{
  "head_dim": 64,
  "activation": "swiglu",
  "norm": "rmsnorm",
  "init_std_o": 0.0,
  "schedule": "wsd",
  "seq_len": 1024,
  "steps": 3570
}
MLP neurons of a small language model. Each row is named by its layer, matrix (gate and up: input weights) and neuron, and shows model dimensions 256-511. Each number is 500 + 25 x the weight over its row's rms, rounded and kept within 0 to 999. Numbers have three digits each. A neuron's up and down rows have the sign that makes its largest values positive.
After each neuron's rows, "fires on" lists the tokens most often at its 100 highest values on Wikipedia text that the model never trained on.

L5.gate1471:511514488502474456469517489454537514464504470496499487501490490518478454488458501460485499524533474496499491461507528530501558455508511458547520485553532471521500502528523500482508470526409497483537472502480528491475538462520516492513525511499446516507496501501480477524506444516497517513487506479523492525504471470504489534507499459486516512478528484449489462498467542459485523500495451507484516536474497485483524548493517488518511472496474507502476512457495497491485523485496529455469506537541523481550510535482457487504504486483488482495503516510517493462489508531501495494503464501516466557519478488530464549496471527531498513489479517462473530485487487538457490513490521472497450478500538480463488474477502473509533516479502530518565487500564510542496550468515459
L5.up1471:515464495506506466486468456511535497458493476540537514523536499455531484489446528508540461512487489511520524509523475513502494490504498473505517492486528481496522496501536479508520499484496516502503492499496494491503521503521487546495521487530440527532481509491457513455522474481480472485438524542524469505482469461477533474485489533524500509513532481493462502469461532456527461518522474504510543472535469531549521499522504516506487513465494458482525513494515501505474455472509490480472476485434526459484477554501480506486494443505507565470505500485480564462524488531480443491486505527470507475466501507481487523504537546535509489545519464495515482455496494524496456496482520455491528471485528488498503474527511527536466496504515488461481505495534483488491495507488489
fires on: " one", " two", " |", "ir", " three", " G"

L5.gate982:494476489489503461484501488476479518483493507489509496497473509546496473494537520465501518484540494546529515455497465526497496518505479461505522488466517511500493534491457531517460481512515512524469482524540538517478513544476493496506482441534511475502541463495501483514492506498463515521507525479504510521503550536476443492517491537476486516510511512505548542508507511475504491515496531538531512491458469470517523499503505526481508510529506499514486444488548488542492516553495534486522502531473532498499476512488515524500482457519452510507474476551543484466491484476495509516483499500553471532516513460435461478463489514478547517506472500485499533512514514481482458480510468523484490478510491495486486475507502497496515525541553522495516531517475548524516507478507540
L5.up982:478505513485482542501469480537457490489472496524506456466494472544532512497528493472519504540548470497524519493511490512459486502485529510497489520482492475503513507509415519521453485461509487537464479508487574499495566514540514458509544472498517475492516474497461521479463506452476521523509502464509514540516506512475468544542501528537467521493520509500533480476544517507500503496525526489538510491466511468504486530525542514510496485515497486466476472497500470501491486524499487528568488507520514500491516507493529481463491520508517508469507535540558473517466473492539480513522505513509485501486504512481520541502513532479538498522491483505523524531511507464558481460464486527516518528509473482483443499536491493509478503511522496487533508466466504529473527485514465
fires on: " and", " in", "ap", "id", "ent", "op"

L5.gate2526:550541529480464512492536457486504525536523503485523497504476481499493454503492451503477530493489502532508492482526505501470533507518482499510488482547479476465502463534509510515444499503496484482489476514476498486486553488475524483513496473477491496470482517507483484502481491492450537514507534512509482478469528475488475482506469496519483457508481502492511479454501517481503533507509494493526474512508524475542513513511474493494467526496526467471474523556523525521517481472498500496485467467510498467475489447471547558452487493504556503526504512534508473494470457487547502486521495532546484512501484529480513486493494504537485518466476468499437474459567461482518484538482541504488492521477450489453538481515511437499489480511516470536525518493517511496516546456511500
L5.up2526:512518501529501549538478550505476464539524496458504495517548517449519504489461513524499529508510473487544488540471460494510500488488525513543497487556473452518489492533501512469522468513518480494512479468502515506478497503496496508465451487508539488528454483507484515552472499515474467504452509529491517461486534493449479510524472498485495524524512528498495530478532444516497523532501491542478498520545494502522507469480509474471506541488506508521498529517517513521432497493498488486496445474472479526512468492549447471480505541491496505541462438494502522450482522480521495507491515495512489454450532479470498511493504470509512496515455501514490515467521477453518502490481509512470496463478465522477506455474464508458497451499472498507490542546477517498472513470523521
fires on: " and"

L5.gate109:533466487440468480470505498471518499495512517516490469504549469463532511486519517473499448453541502470558469508466486520520504484457489478519494512510490531483513480516510511509481490492484500563474537525467501484485511507477464524466508454499533495514484529493490455507510472517499517524513512513502469414485545487534533527515490506515531485491522498495475496462531499484502527547487510484504514516533530494485545504500499476498474488477526513508500517485476518545473468453489498513496512539473483487486531477526465544522504490534561472462491487485505522491531472505514510513467537513542480486460469489480508555511525487552525564526472487510476513517534533507505517512517453479500479522494532563510499480530494458496510512499511504457522507487566532505487554482481529
L5.up109:495498512534480497501490502556543470474498512471554490489524507497486518494452526508498507536536487505496526493492517475511477539496507517539529474502488539533464495488482530471496518499466545470503534533563520461488466506501554509472473519453491519538486477490503532534495510487544499502492477501536514502483510548501500480515491478464475481499476501480475474477543509537453522488514475485493530482494486543519482471520517490485497487510479542505508571516533510507511564513503514453441519506463507484495502504468522500475487536503428491503462525547551520522534520504429482517492501525499512513532524504528525455487468527454448526520504493492520464490529493543496488476488491490511511486484464468533534541526467496468513515475495494534493526493454495502500489476482478
fires on: " |", "C", "B", "I"

L5.gate909:541483494492508559521543515504497496498514489520537500514497470476480503473456455513465493532511482520493483498466518496512495491488425548517512506492513505507505486473507513501521518448488544507499537497499497491520470554545480489494513444443501470484537491480505471477502485463525500512470510526483475511526492482555492542487474499493521589459515534460494479485526495524493490448521517491520464473490499509510506533511470492488458532503518519563499501520489462496446503457536535511500472502549455493480527492512459499467572487453501482499528536515517473499486515525519464483492514487532531495497523495549481493476541537485471468500494492539513473481488515496497520508519514482501475498471469496480507516538530540425524469506494500492481453508477429494513475478461508
L5.up909:477522465479456500481497509498536447482525505503469490518488549492476509475480494516511523538538485477551526498503498499471508496488458488470491478452498478475481482450524519509525478488484542504481498557535484485489540522503516516504485509487465506496505507488500510459470505502478522531492520468486504442502486507524522522463519487517505541421493527481494482453518487514490463463475454525475481534521469490500506510512485441490510451503504503496488535496521464516488525509527479505506505460504494503500510524512519467468483492502479447534444538500512539518478492499509506495492462500475542548521510514574546512513485514452516498479491521522517528494488523467541464551494538506478473490521503496460527484499488502523507534533496543517471523552467509509494529498537512
fires on: " it", " he", " which", " It", " she", " were"

L5.gate2704:534481492540453493480527462490514475465509514507476504490510502471461540453500493474503467484490533499498482501501514488500485471490490519490501484504491514499500520471499509488486490488476504521461463489511478477507496515525496479456533496504484483517485533485478527528535514531518553514477532485512508492518473505496545475481481498515546529504498475499482504488505522480538465546504561445491517478495488448480530493487464492478553512545545530532505491544492541510530499497471494514497471506555457472531483505521499461479480514445552557493483522485534447523527458494500456491481490517518490490467517519498498496499478498501498466463527512512468481478514488559500514521515505484486465483475518446516528464471500458511483534508508494501536513508461504502499510515476484
L5.up2704:499486543514458494489479523469483473508507510494470531481507545513511494505512490484500490539457538496474539505484490509495469461480501489526541474464470486492462503468465488509492522501495489466504486521550482479532532500447487505488527506491530483556511523492483537525534507513488533495516508503491503491509477512473490467495461519552494469513462496488507521483523504492519451540482554479529549496495504470458490517495522498487527488491499524508540515502488501451511458496520537501466555503473497481492476528506518477455481531506494562494454505527506475516544486523465477507486483537486525507488509438507515482523485489485459480502491485537483489519493530553486483502533503536524518476478521461546537469456479526525498468502513553517484495490473466552496477515544542
fires on: "B", "C", "-b", " \"B", "h", "-200"

L5.gate2657:533519534514490506510504528455544476481544488505521516506455522511458462472517506473472541488539530456476487489496460504496512515484520440508491467492495526563472495512518490558498477518504502523527444483548456509500536471481479479504514471470483538501484494483523542540524502521494516541480502516536471492495494469490486500472510468516487490485507462538538513488502487529519532495534538510453497496475467483483541467452484503494540477514531515545486576518456476498470503488500519488549504466496461517472512438456503512491501489495503505562477539482487491475478484490492495501511469510486525507499522520495496518528409536531493544561482539516504507518488513519436455494530522516503498540466534517465491491513511535516503533467488457508493460493487539480507549517495498
L5.up2657:472499523471481478516505544468544429502490490503516477501468515533495498539495527508474483514528472488511543520452487486483510487513508497500464481511524517468445532532510488506535463446515493555464552541469474475504530497525486468482543478520461533474540512458504467505559521506502476500461548549490516512488489472542505519498519488483505483475517518488476483498520519512575486519471512521527548480508499543490478480438471538480483469495492472517480512510490496497499490533529500480536473505499507526530500559522534524495475514498504528494479502518496559472509504486462496564453492526524487498504514490487502519531487524473484514486481508540411532508465465526443509497525495501521482482488513502473498511468476484559467558531501501501486508520498462511490527516514516
fires on: "'s", " won", " for", " is", " winning", "s)"

L5.gate2188:511515504504492496464522486524518521532484508518480512518510515497473475493516504498460482515521482476528465554499555504489536511482518477500488490518509474495502516496555551504482494539517507455509517502499527497490464516470512508489533463460541522437509480487481540513492486487549502498489484505538511477508504504513490514515558519514491471522502508486453499464490464520521518493504503471468509483533521502515515491485507493508541522485522509517536528518576529535516467494505505491517477503497514503497500486496521521490504459507536502528447457520496554499486505534511454519491479510514513482482518487515543470506495475502476472490430521525510508536474473506496493490488490490476509508572544525491508482527571520514511545522480509473501529456520464499490523485444462
L5.up2188:438476493511527472495531497513476491470481508469538509539526492473503475486480487511492471469529464478530533495496527482529518504498493492478520530484510550541513524477510500467471513527519488532455521504507521492510477494461520467476492478545528501552484515484521511502482501518500485479491488484531539502454542511470514531487505500515530505477514523502481480497459526486480501546542493500502499470502476458440515520499538504488507546451487538505525475512488467481486473534517530493489531498471517547504494493525469483495486481492495517584487495501494526487523554483464523502512507533515503475472463500498521444500479474482455471484452507499497507507498479481493497544476477489509461486489515507501552506482445490496499507472515502494483538500491471440524485482496489
fires on: " and", " |", " vs."

L5.gate2818:528513515505480538496485492475528493464546488526512528535509498462446555504467489470464452516492501464514485515516525478525530534538481482542555486456476486487517500496514504521460505483553487513531519502501440470490488488465512516502468481488487485495487482506467522509467470489535487487510444466493471491529515499508478515483524481487519506483537486485528490464491483518503504521525489482499503529464481479483516540523465489467485531515521484484481525485469490475463518480492490492520467477488518495490493493514506516512502559488545522516461534471498461491503504494500501513500550527471523487534467438482497471500529517521488476534470502480509494484497524506519500499505528485522475478521532513501534482489517547536475491499458482523494482514496491479507499507492503
L5.up2818:498514513507513519500525444488466449495494464453483501492501451441495508498499451480524479518498517508476513520478521520491457478505461508475481524493528516461516491469503494497468493544498479480494487549538519468563501508496486469486509511453518554525499513489515546480502499520517496513497487482472495453469497533473426505456492496527462508511510527492507497496514506515487473500524490494501479496518517527486494501459482510509507547556561541523560528431517476497540497467460492488469469491515457508518484500552535517511539430477493464496504475522498517478538533520493524519523482493522427484506470498479517484500494474542532511499497494535522505488514481492525497506426476475482474484481483488515530492496471500465469492472510513527489503431491492475479465502501497
fires on: " and", " &", "–"

L5.gate1083:496463464528532470485466552482506486449509489495496470539508483503516512480466515525516552530436507547520505482532480468493540489528493466494524500522476505467495515497530478489526462489473518514509503500521483506528507518462512516468511510517545529489482470526490492519506516561506523522568479507495474520482490545514469489547554493465547524460515474498526520504549482484519517510524501487489496492506506515471480493510505468465471527502475513508510506513530487503502524484521520531562487489516498462516488474489539529476512464502485497508485544518507510464496530492480531526513529544503516507529481530504524468474465544515527490499474484497486511505510471489540481510520500457503515518512484531458498505415519461495511482548493512488482526481492509500498479464507518
L5.up1083:458490512484506502541526566442496459510520530482497520486507467497532483473474441465472469534487479507543514486525486492501529512550527468525539471487521486526486505492520519471466509531539559496484489502478508475551530486490535488514486517541474527524544477508526499483555525480491517537497529503489508483467497482497517526501521508487503546537531515495485453463501458497530534511510499437484489488483479479503478524520471491465529511481506527543488510500515507504493500484511466508466507529519495475545547475498470526555545497491528474520457513480477497519478493510486500522470535482492497499455483547487523508431482460485466554477487472509510519512493520505472503492471476522517524527511522511501472471485540498516522466500478479489516532494506482536511489480525488
fires on: " the", "The"

L5.gate586:526456466529495491491467489528528486512528492502482488553483526503509496499520491535501503492495473480473524475518528487541474483528462514517479533500495532514485515514500521561545501504477519471487514522511536516514501538520511463475494484471469469465524453503527494518492463481517472477523485488457510510499473477480553478511525499470488560504496445477559507461500486496527461521531504493506500463470473500449528486531466487482503566520481486490488502512534485491529524475477550510516537530512515453533488508472540529474519503449513459481524541486501494553447536520529488449478484499497505487509528477500491488486477468519513468530509467495530482495483469503487525513490543528535498473479476508518519476482508500464538496502495514482498508496474497507482483436493509
L5.up586:519482482534477479519495532519503502468523484504507524477496492515497508468504501505496514473504473528468558501550533507538479493502456488504495506465526498469491483532476528508596541470537477468523492515502495521467472495528532457450466552466448467513498470489532475504525495487541542511499486511511484514459515510507452464509508501466465482502482499518480474481491512511506472480521557519520509505520488508497457490532484492500524476502502480464533502510516484508519487467475493499526491493493505506497479514538526461486489538498513526506504541518491503510485508454509477474463471536449478456525499498502486511487479484520536503554536528486497523465506493484491497478487482552499473506486512470513528548489535493466483471497516485483506494518453490486510499446534524
fires on: " he", " they", " it", " I", "he", " She"

L5.gate989:464460460483475509488502490487530469503541458521501518489481519515472462519493494503504502534522515514515527480482532484538512494519491504506459527530492504491502458476435507521469541525508505505460480511489523504498487528484519463492520507526479478523491503476505515492514524480505477485461513487509484518480531529520495469493490519475460520495484465464473457528471476510467502515541483529506487500469487523488484469497521478511518481495488498539529475486524478503519525481490456524490496461507539530476505493503506528482511437438521510484479458497537508520488526546493500468488501471497480473524547485479488488484528505497519521517504481472463480504521506533503512476485427501526497508500515495497503495525496472517501512479484537527507518471517492408483523515505472
L5.up989:469482471475478518500480538498478498507547522509552558517513542500476521510503511537466502498504484521524481499482543507485549522480469475486475532493491513503492465489467511482519519534500495525477462473523465477511475517476520451468503539546526505524513513531483510515505523496484463446507522493490525510512532534480511465508486540470504544483487525498458481503467516500512502494533508541487469518504472492500454491489510510480547483477504515529525478477517529459514479503501486456497487519507510542514487511518481514498490501506517531503491504495495500505492499543481497486507497472497473484532507496503519462518522486493491521483479471468487465552512521460495494436489461506530497505521505536491493508479541487507453515491502510499491495484496515464476498511487476
fires on: " to", " be", " and", " for"